MLP neurons of a small language model. Each row is named by its layer, matrix (up: input weights) and neuron, and shows model dimensions 64-191. Each number is 128 + 32 x the weight over its row's rms, rounded and kept within 0 to 255.
A block is one neuron, or neurons of one layer that tend to fire together. After each block is what it responds to, as a language model described it from the Wikipedia text at the highest values.

L6.up1477 [182 109 115 177 130 158 124  97 209 100 139  89 164 136 118 136 141 141 144  58  87 215 120 166 176  91 125 164 138 125 159 209 174 100 155 158 106 138 139 135 101 183 133 159 118 196 147 101  86 211 119 109 161 117  99  89  91 204 111 181 154 104  72 108 167 180 130 158 108 147  96 100 167 156  40 127 116 114 167 113 120  54 223 149 119 135 129 197 139 146  98  92 154  86  90 124 127  95 122  94  96 194 130 202 138 140 145  90  65 179 142  92 117  51 115 129  88 111 129 179  82 102 141 149 129 119 100  81]
Responds to: Inner digits of numbers

L3.up1175 [130 151  75 159  85 102  54 131 114 154 177 107 154 147 155 143 131 107 141 119  95 132 121  85  78 128  75 139 113 163 184 127 111 174 220  92  87 150 163  88 135 153 154 173 132 111  96 118  92 105 157 123  81 125 177  94 149 127  70 106 138  93 108 138  77 106 134 165 123 134 100  95 128 133 135  95 134 145 126 124 106 170 109 164  77 172 122  79 157 123 140  93 160 112 156 170 136 117 110 119 118 151 177 156  80 139 110 151 169 136 137 111 128 142 141 114 170 145  72 174  66 105 111 129 185  98  69 111]
L3.up2488 [106 111 184 183 111 107 200 145 136 131 115  88 158 138 109 141 140 117 136 139 189 108 107 111 140 129  71 143 153 176 135 134 143 118 136  49 116 140 122 135 138  55  75 131 132 141 194 164 117  59 148 102  91 100 110 149 183 171  99 143 120 126  89  72 127 119 104  73 146 120 146 137 116 157 120  95 153  26 112 180 110 132 146 110 100  82 137 128 185 165 172 130  93 137 143 108 109  75  56 113 117 136 174  92 120 140 155 139 129 113 174 117 122 135 163 176 101 103  68 185 151 153 165 110  66 195 120 136]
L3.up2916 [129 136 146 148 115 102  86  88 167 154 150  89  96 145 102 156  93 161 147 133 146 160 132 116  86 173  97 144 161 106 136 131  97 127 193 140 139 215 117 161  98 100 107  98  86 186 100 111 122 185 113 161  66 181 188 109 177 127  98  88  90 117  97 137 128 117 139 134 105  94 131 135 145 121  82 102  72 115 199 119 125 138 143  84  94 107 119 142 174 114 129 132 184 106 124 128 124 106  84  87 160 134 150  98 123 151 140 131 130 158 126 217  86 102  66 160 100 120 101 136 151 162 160 130 117 156 122 103]
L3.up4261 [105 154 133 115 128 123 123 100 179 121  99 181 132 134 146 109  79 139  86 109 164 126 137 164  84  95  78 174 104  91  94 122  73  99 167  87 129 147 102 105 114 168  92  28 159 157 152 100 176 150 128 130 117 143 151  83 190 119 125 144 101 124 126 122 115 107 147 161 152  86 121  92 129 198 102 131 102 185 158 185 131  97 134  82 145 182 145 119 123 146 137 115 185 177 138 139 161 109 143 176 166 148  65 157 123 114 128 130 153 166  69 128  92 159 103 163 137 142  59 167 144 109 133  96 148 135  41  79]
Responds to: Romanized name fragments

L2.up901 [ 72 161 202 121 190 103  77 152  84 127 195 158  85 139 112 102 199 154 107 124 110 140 148 135 129 142  86 137 154 115 107 149 166  86 118 152 155 194  72 142 148 123 148 136 118 134 132 105 130 160  86 159 118 144 142 122 146  77 112 189  87 163 121 118 214 110 133 145 102  63 128 101  79 147  81 180  78 142  96  51 116 162  78 123 137 131 118 150 132 135  89 188 147  93 104 150  90 114 162  92 118  93 189 109  60  95 152 104 135 138 131 111  60 179  82 147 125 152 130 147 106 130 122 133 104  84 160 112]
L2.up1742 [ 89 101 122 173 106 172 133 139  96 127 144 137  79 174 108  85 168  81 127  82 108 119 144 142 112 185 101 153 168  29  90 114 152 194  99 157 153 143 173 110  99 158 142 147 141 134 129 114 110 119 147 119 184 165 164 166 134  68 163 110 137  90 114 132 201 142  91 199 165  67 148  78 160 126 105 112 149 106 146 100  98 178 172 162 161  64 134  95  46 120 103 104 128 119 101 133 184 128  96 143 166 121 114 194 128 112  68 120 105 122 134  44 140 138 157  78  81 162 157 108 136 141 166 155 126  75 107 154]
L2.up3389 [110  56 120 117 139 160 178  99 172  98 173  85 113 154 147 152 146  99 122 104 128  92 121 135 132 121 125  32 109 148 125 104  75 114 119 104 140 170  94  87 143 121 111 161 111 149 117 181 108 110  72 141 121 120 104 126 146 112 135 119 107 192 152 152 149 104 155 183 141 159 159 184 108 185 115 167 169 180 115 193 124 106 129 119 120 123 120 108 125  98 104 120  78 157  96  96 152 155 103  90 128 175 183 114 106  95 160 131 154 170 102 162 135 131 147 138 147 166 111 186 112 144 126 149 121 160  83  94]
L2.up4034 [ 74 151 106 136 100 145  97 103  75 127 167 145 130 103 141  85 139 117  76 157 153  91 109 134 114 108  71 132 143 161 136  63 150  87 157 168 127 139 108 108 144 111 121 143  59  24 134 128 119 156 111 102 160 118 123 125 201 125 174  80 114 103 173 128 147 119  77 170 100 133  83  98 152 153  91 162 123 145 211 123  85 101 144 164 157 136 111 129 102  99 128 132 111  29 127 157 138 114  62 106 167  86 122 168  69 105 152 136 122 127 123 155  73 154 147 130 120 106  95 140  92  84 127 150 149 105 135 156]
Responds to: Sports table entries

L2.up641 [ 86 115  98 142 153  77 104  72 110  77 142 137 122 118 133 108 120  89  91 106 109  93  80 117  95 170 171 125 142 101  68 137 160 148  61 122 138  94 190 124 129 121 132  99 140 131 156 181 121  86 148 133 161 135 105 130 162 170 153 119  92 117 116  71 146 159 171 115 162 173 153 137  57 100 123 115 108 108 108 123  81 101  86 106  88 157 145 178 169 205 104 121 155 119 166 118 143  81 133 133 102 127 165  99 186 145 115 103  92  89 130 105 175 116 182 142 143 145 114 110 114  48 131  96 171 133 183 167]
L2.up882 [135 172 102  63 143 150 175 194 177  68  56 140  83 126 156  61 101 127 130  89  51 160 107  98 162 167 203 110  67  89 149 134 153 115 102 155 117 138 142 111 132 121  95 119  97 163 119 163  77 146  91 117 123  94 133 136 115 127 137 101 109  85 156 178 189 203 135 152 153 168 143 117  87 117 107 124 103 146  80 122 107  74 111 147 132 119 200 127 142 169 124  31 149 202 140  93 144  87 110 105 197 124 186 109 145  99 137 121 100  79 101  82 171 174 212 111 119  60 183 168 176  87 117 117 140 162 147 142]
L2.up2409 [ 82 105  86 185 120 152 111 156 134 153  83 149 117  80 179 142 156 151 130 153 120 162  94 177 200 170 125 140  94 151 134 126 148 119 104 160  66 181  86  95  91 139  86 104 120  81 183 178 118 144 134 133 151 143  58 114 113 138 118 125 121 148 162  90 109 118 107 156  97  84  98 106 168 186  87 177  39  90  77 102 102 131 111 118  93 104 152 110 116 126 106 128 149 172 137 180 109 186 111 154 110 158 186 145 140 148 123 142 118 146 151 159 110 151 171 115  67 121  94 161 135  91  66 130 167 137 126 205]
L2.up4085 [ 98  94 127 104 177 141 109 126 183  42 148 147  93 121 161 108 105  94 128 152 218 100 119 146  88 155 136  71 161 106 120 138 134 123 127  94  90 106 125 141 132 116 114 132  83 111 173 140 106 153 143 176  83 119 138 178  74 108  61  93  90 140 170 123  83 144 132 126 147 153 155 101 149 110 157 134 131 133 105 163 149 205  93 118 183 151 108 156 149 129 148 124  93 169 128 133 130 162 131 163 123 131 184 113 184 171 140 175  81 150  98 129 165 109 147 135 113 119 119 122 101 177 111 158 127 176 152  96]
Responds to: Pro-wrestling storyline narration

L2.up2852 [ 65 130 136 140 111  95 142  75  85 126 128 101  50  74 145 146 144 112 166 197 107 159 154 168 155 142 123 136 109 150 143 108 178 167 131 107 106 189 153 136 184 123 149 142 139 120  78  90 158 158  72  82 143 161  41 153 113 135 108 137  80 160  90 106 116 130 142 214  99  89 155 110 164 122 107 160  82 126 155 116 132 148  99 179 102 156 158 152 145  91  93 153 149 153 174 125 126 113  74 109  64 122 170 103 133 132 143 120 124 150 124  76 208  81 139 153 128 115 111 157 158 102 142 126 139  68  89 100]
L2.up3180 [ 77 142 102  89 169  72  80 144 116  79 226 141 115 112  91  77 141 132 138  76  95 176 175 123 142  61 124 130  93 178 145 143 120 111  73 138  98 157 122 100 117 156 169 149 181 160 129 134 132 110 117 109 138 167 127 129 131  93 156  69 153 149 113 144 133 149 144 192 149  52 108 112 117  59 171  44  91 106 122 129 150  85 153 151 142 126  56 107 119  30 178 114 104 131  82 101 122 169 130 147 146 183 104  95 138 149 206 161 104 157 119 163 144 173 122 106 101  94 137  83 143 155 160 173 176 130  48 106]
L2.up3196 [120 104 126  81 135  64 128 129 145 114 165 112 129  85 123 151 122 173 128 140 138 108  90 161 136 114 150 191 146 199 136 163  98 140 122 170 181 125 137  93 119 106 126 151  90 138  88 127 133 117  86 112 122 139 130 156 186  41 128 161 146 124  64 139  98  97 177 157  87  98 126  99 185 128 165 141 142 108  86  71 153  57 115  66  96  60  83 122 121  88 186 148 148  85 134 104 141  55 119 162  71 176 175 117 118 137 155 118 126 139 142 130 211 136  87 117  89 109 137 178 131 143 148 131 130  90 142 123]
L2.up4533 [124 156 130 127 116  88  89 101  82 114 112 172 180  77 170 144 138 170 110 115 120 120 144 146 137 114 150 141 182 206  84 127 110  82  89 169 115 111 172 175 138 135 161 125 139 205 100 140  89  66  76 129 149 203 125 148 128  71 109 144 177 112 139 138 148 115  84 108 112 113 177 156 116 105  85 121 141 151 153 101  55 148 111 174 201  64 116 104  81 157 179 115 127 121 135 146 121 145 115 116  44  74 146 123  61  93 134 190 121 108  96  85  64 134 142 132 123 118 147 192 130 102 212 114 117  90 130 121]
Responds to: Digit 8 in tables

L3.up961 [155 130 129 122 142  97 121 130 157 101 102 158 157 110 123 154 149  91 151 182 140 135 216 142 152 132 142 133  75 140 157 101 192 124 155 113 108 202 139 166  89 168 114 120 110 135 129 115 196 150 180 148 124 157 129 132 133 126 157 147 155 190 102 138  57 116  93 116  94 127 175 115  98 102  63 122 151 143 142 151  88  80 139 161 125 114 119 119 135 119 128 186 133 106  66  86 128 108 160 174  97 123  99 118  82 118  98  89 168 123 130 111 122 113  97  97 106 185 142  90 139  90 207 138 195 157 104 102]
L3.up1562 [ 71 113 100 107 185  92  92 192 130  90 144 110 130  92 121  96 112  88 123 117 105 104 148 164 141 137 104 142 184 131 144 162  94 162 171 127  67 120  68  96 106 150 143  92 156 111  80 168 143 178 125 107 201  98 140 162 165 100 167  74 156  79  55  87  63  96 128 150 146 119 159 140 134  97  92  99 131 139 205  87 123 110 145 202 187 149 145 125 150 153  80  77 140 114  76 123 115 117 123 137  81 169 146  93 121  72 105 145 118 119  89  89 127 177 110 118 153  99 145 139  90  90 155 147 204 125 141  92]
L3.up1722 [ 90  84 169 128 147  92 172  76 157 111 111  91 174  91 123 131 146  86 123 115 113  80 101  90  79  98 114  79 123  74 157 125 108 190 143 132 127 131  97 133 162 161  88 172  94 128 174 159 102  88 148 111 121  90 158 119 123 124 151  95 148 123 129 140 130  87 108 183 115 124 193  86 103  72  55 171 122 131 118  81 117  80 156 121 136  90 120 122 104 126 129 138 149 208  71 135 141  96 180 136  80 122 115 116 123 196 188 119 164 122 107 137 154 153  51  94 112 139  44 168 158 111 104 127 192 124 152 165]
L3.up3946 [146  80 102 113 152 121 185 177 135 187 116 106  71 136  88 169 145 105 183 130 155  70 183 132  87 204 127 165 159 185 189 119 146  99 141 102 117 137 109 177 135 118 116  93 145 189 132 170 130 132 138 155 126 112 101 166 127  97 163 119 188 125 108  90 138 150 142 150 112 127  95 155  85 128  94 158 119 100  65 167 108 195  87 106 197  91 143 175 169 166 154 136 177 137 104 109 143 129 149 169 153 137  85 126 101 135 117  59 123 204 160 143 102 123 122 108 149 107 139 104 133 147 190 137 199 125 133 135]
Responds to: Fixed-phrase head nouns

L3.up285 [130 140 144  69 118 117  62 101  84  97  97 130  99 100 153 138  85 157 108 101  85 174 102 164  94 173  96 176  73 187 203 144 122  85 174  86 172 121 187  77  98  82 152 150 127 152 167 151 117 183 130 105 119 108  99 132 125 107 118  98 106 123  84 127  83 161 106 135  67  88 148  78 140 122 147 119 124 114  72 140 145 163 140 131 141 130 127  61 172 129 110 173 135 174 209 133 152 112 147 109 132 110 114 114 128 231  59  46 127 203 143 120 130  70 121 118  86 128 142 140 153 135  68 102 115 124 109 133]
L3.up529 [165 128 105 146 169 157 140 116 133 100  94 128 167 110 119 123 153 106 172 141 199 133 152  52  89 174 145 160  83 129 122 176 139 109 113 126  97  91 110 146 172  64 105 127 125 139 189 173  95 196  44 154  95  90  95  90 145 147 160 156 120  84  68  89  85 140 109 102 138 142 120  87 148 124 137 117 131 130 175  96 132 138 150 107 112 120 156 125 157 149 144 103  97  83 136 169 143 156 141 122  88  84 175 115 146  84 165  76 116 129 147 179 119 154 113 190 154 123 114  86 106 127 149 119 243 105  31 137]
L3.up1860 [ 90 112  93 124 150 129 101  81 165 125 133  74 199 113 173 147 129 119 141  87  83 129 157 188 169 147 123 128 199 211 142 137 103 103 119 134  91 148 118  61 154 116 110 119 115 175 168 145  93 183 114 118 138 174 118 173 237 134 166  75 127 201 184 131  85 137 122 162  96 149 139 118 117 101 165 124 182 162 105 138 133 209 151 118  87 159 160 133 116 124 116 133 137 130 191 106 188  98 111 103  84 145  96 101 137 135 148 126  98 131 113 129 134 117 156  81 101 112 153 122  96  83 106 123 120 134 131  94]
L3.up3145 [128 124 107 159 101 125 111 132 166 114  89 124  95 120 155 110 128 137 110 122  48 140 143  76 100 135  76 146 113 180 101 116 109  99 117 141  85 126 201 160 120 148 184 108 174 109 163 155 120 170 155 140 129 101 126 142  77 168 107  80 112 126 176  60 116 154  89 100 156  86  59 130 143 168 140 147 115  61  78 113  73 126 125 149  86 173 113  59 116 112 119 150 138 111 161 152 135 176 118  92 183 145 108  98 173 136 130 133 100 117 192 114 183 188 194 127 105 167 199 101  99 148  38 143 153  91  98  91]
Responds to: Main verbs of narrative clauses

L6.up262 [155 130 103 133 136 147 131 109  95 154  96 113 141  80 111 159  89 177  85 125 157 135  80 137  82  50 160 106 117  79  53  85 127 151 116 160 110 149  96  95 136 142 172 146  86 153 107 134  92 144  95 155  98 191 105 135 120 134  93 174 101  75 134 146  65 158  82  84 149 157 135 139 146 136 149 113 194 191 114 146  87 138 117 129 133 117 156 132  68 134 110 160 163 167 135  80 108 106 152 115 141 129 147 142 108  93  82 113 138 146  93  59 153 170 154 100 123 199 112 141  83 106 183 122 166 214 101 173]
Responds to: Money and legal matters

L2.up1595 [128 153 135 148 107  89 130  81  68 118 147 127 108 162  73 155 156  68 202 104 102 159 194 117 174  96 111 128 144  89 107 114 121 161 143 137 130  78 105 116 134 100 155 142 136  98 127 110  99 158 108 100 110 104  83 150 117 139 103 134  88  84 116  94 126 133 142 131 151 130 157 122 140 130 137 104 103 117 119 124 147 121 137 145 123 153 144 108 213 118 132 109 139 137 142 141 104 184 130 106 200 171  88 163 115  88 125 150 124 153 184 140 107 153 128 106 157 112 150  88 145 144 123  20 138 119 177 128]
L2.up2071 [167 136 133 123 221 125 149 202  99 137 155 154 142 107 123 159 153  92 178 173 173 130 143 142 112 121 144  90 117 142 145 143 125 103  51 130  97  88 136 117 101  39  77 144  87 125 147 153 140 182 168 159 179 107 121 175 157  89 169 149 157 108 121 134 123 177 158 155  45 103 168  99 155 123  88 141  63 103  77  75  98 133  93 105 132 162 118 151 194 106 112  76 172 122 111 158 125 113 121 106 158 104  85 124 142  85 139 137 118 107 130 108 165 168 144 155 129 141  89 112 119 104 108  89  70 100 123 123]
L2.up3604 [105  94 187 142  77 124 168  98 177 136  99  96 170 132 103 155 125 125 114 119 108 166 104 119 116  99 116 136 185  91 123 103 148 174 174 109 128 176 124  55 171 118 156 165 121  95 102 102 103 145  98 158 141 113 109 146  90 190 116 198 132  57 127 128 147 122  61 109 110 139 159 100  97 147  99 136 126 167 177 115 200 163 145 142  58  95  90 101 105 113 117 123 135 124 162 133 194 185 127 166 176 114  84 164  90 156 133 125  99 153 108 145 104 177 179 128 113 127 148 142 122 115  83 108 144  82 152 115]
L2.up4362 [149 121  82 103 153 203 149 151 131  95 103 141 101 114 113 138 138  93 129 119 129 120  97 196 143 109  66 172 109 167  80 112 143 126 130 152 136 111 121 139  77 129 155 123 180 197 108 133 136 126 119 141 132 103 111 130 147 131 177 137  83 134 104  89 140 145  79 144  69 135 148 126 139 113 100  56 100 139  77  99  56 115 148  80 179 112 117  82 109 103 136 136 137  98  99 108 141 138 134  89 156 117 142 226 174 152 133 182 150 172 123 132 116 113 192 109 118 197 180 150 127  67 119 123 152 155 199 193]
Responds to: Case and abstract nouns

L6.up2431 [108 152 133 110 112 133 115 158 139  96 162 150 100 131  77 173  62 119 100 113 229 166 126  92 167 185 170 148 126 128 116 144 112  84 151 139 143 133 163 150 161 136 103  66 139  93 167 151 108 158 176 117 169  84 157 167 132 160 135 129 196 114 103 154 139  92  83  93  96 116 144 102 127 154 143  88 132 128 127 182 125 116 138  40  97 115 112 184 102 133 115  55 149  76 151  73 122 171 126  65 152 163 130 109 147 165 102  80 161 111 148 141 146 157 191 147 125 118 170  87  92 185 123 183 116 131 111 194]
Responds to: Place-name pieces

L2.up782 [ 91  94 148 136  87  77  55 150  83 112 143 118  88 101 137 107  56 131  75  71 150 152 108 134 147 148 168 137 116 152 174  66 113 128 130 113 145 171 166 105 120 113 174  69 115 123 125 106 115 175 155 104 136 141 138  90 144  94 127 159  87 148 146 113 106 127 163 123 160  77 105 122 122 137  80 117 162 132 127 122 174 112  88  86 143 130 141 156  87  74 188  76 127 126 165 116 125 165 111 104 188 131  48 192 107  99  90 159 136 180 126 152  84 145 155 119 128 141 163 144 140 116 147 185 207 106 100 168]
L2.up3067 [173  59 177 117 126 124 138 157 134 110 133  82  90 125  72  90  76 184 127 123 109 122 107 123 125 107 193 130 176 121 171 129 121 120 133 125 158 152 186 149 105 163 107 124 112 113  93  82 118 173 127 128  90 146 144 149 142 112 121 155 126 156 142  82 123 140  81 135 152  84 100 113 123  81 177 141 151 126 144  97 140 141 114 184  94 126 166  52 136 126 138  45 149 140 187 149  88 113 123  85 113 119 132  82 117 110   0 117 117 160 133  86 149 165  99 150  92 180 116 144 122 144 143 164 164  94  89 106]
L2.up3398 [184 117 197 122 161 139 161 123 139 143 112 144 122  71  71  91 146 125 103 131 197 102 139  84  74 195 136 119 168 135  31 137 123 172 108 139  94  83 154  92 126 148 135 150 182 119 148 187 160 164 107  96 115  58 135 118 148 124 144 162 150  91 100 136 137 115 146 151 119 140 144  91 100 168 157 102 178 169  93 119 109  77 119 135 129  64  51 118 148 199 122  84 129  87 137 152 174 126 165 105 202 149 168 105 145 102 153  98  77 108 139 123 130 161 136 130 146 149 161 159 131 140 156 125 132 131  37 129]
L2.up3854 [134 110 134 180 168  70  98  90 116  87  47 111  50  69 135 157  88 117 159 118 105 141 125 214 117 196 142 179 188 144 140 141 136 159 136 138  98 105 112 142 136 142 195 131 143 101 109 165 101 176 169 187 126 157 122 148 110 144 105 127  98 128 111  68 180 121 137 125  91 158 107 141 187 146 120 131 112 142 125 124 109 127 111 127 101 127 122  60  87  94  93 142 118 107 185 123  36 119 158  86 172 170  75 152 119 111 113 132 167  88 156 108  86 183 144 125  94 149 136  81 128 162 131 168 135  87  76 120]
Responds to: Mid-word name fragments

L3.up499 [148  59 126 157 130 216  81 127 143 131 142  89 174 145 159  78 152 134 144 112 109 148  69 114 170 139 154 157 135 153 162 131 109 102  99 166 109  83  78 164  92 118  43 141  95 185 148 114 126 191 152 161 160 155  81 114 121 150  98 114 179 118 147 163 189  90  98  92 179 137  99 168 117 100 149 119 100 150 132 178 104 111 167 131 122  89 107  99 148 128 132 107 150 160 147 156 121 127 112 142  98 115  97  96 140 146 143 172 160 111 192  51 188 135 123 184 149  90  91 157  53 255  80 120 117  71 106 113]
L3.up1726 [ 95 120 106 154 110 140 157 115 120 133 122 148 113 147 131 142 131 120 101  96 123 146 147  94 124 136 159 202 149 167 169 137 174  55 162 101 129  96 176 119 128 148 115 144 162 128 154 133 138 192 130  99 158 150  93  85 146 149 140 122 108 105  77 155 142  96 142 125 101 137  81 156 161 151 134 114 119 122 106 129 136 157 147 146 135 123  45 179  92 150 130  32 105 103 129 129 110 100  93 124  69 145 123 125  88  90 137 124 126 215 134 105 141 136 132 101 100 140  93 182 107 112 142 152 190 132 121 136]
L3.up2540 [113 107 130 129 141 144 149 185 157 101  97  87 152 110 182 125 154 132 129 147 171 133 146 157 162 116 180 130 101 178 110  96  83 128 127 156 167 172 144 156 153 116 102 196 195 161 111 125  73 177 187 113 129 176 110 117 145 177 159 124  97  72  73  85 137 135 162 160  90 102  50 117 181 140 118 162 137 121 118 146 107 165 166 135 204 138  51 145 110 125 109  90 152  93 146 116 185 151 100 169  75 105 144  97 129  89 104 117  53  95 159  93 157 110 129 101 101  95  73 155 115 141  97 191 154  62 138 136]
L3.up4372 [163 135 107 176  83 139  54 142  84 106 134  91 126 135 133  85 145 154 172 107 139 164 137 122 129 145 210 111  56 129 156 164 154 110 115  91 189  96 126 194 176  97  96 153 138 145  86 155 161 178  51 118 115 192 141 175 170 128  99 166 113 110 114 184  94 150 139  95  97 145  97 132  81 109 109 111 122 137 109 163  96 137 140 176 199 153 141 105 147 114 120 107 149 138 155  81 106 128 125 154 125 148 141 179 133 112 148 106 137 124 166 108 111 135 165 156 109 150 102 158 137 153 154 140 137 132 122 184]
Responds to: Mid-to-high digit tokens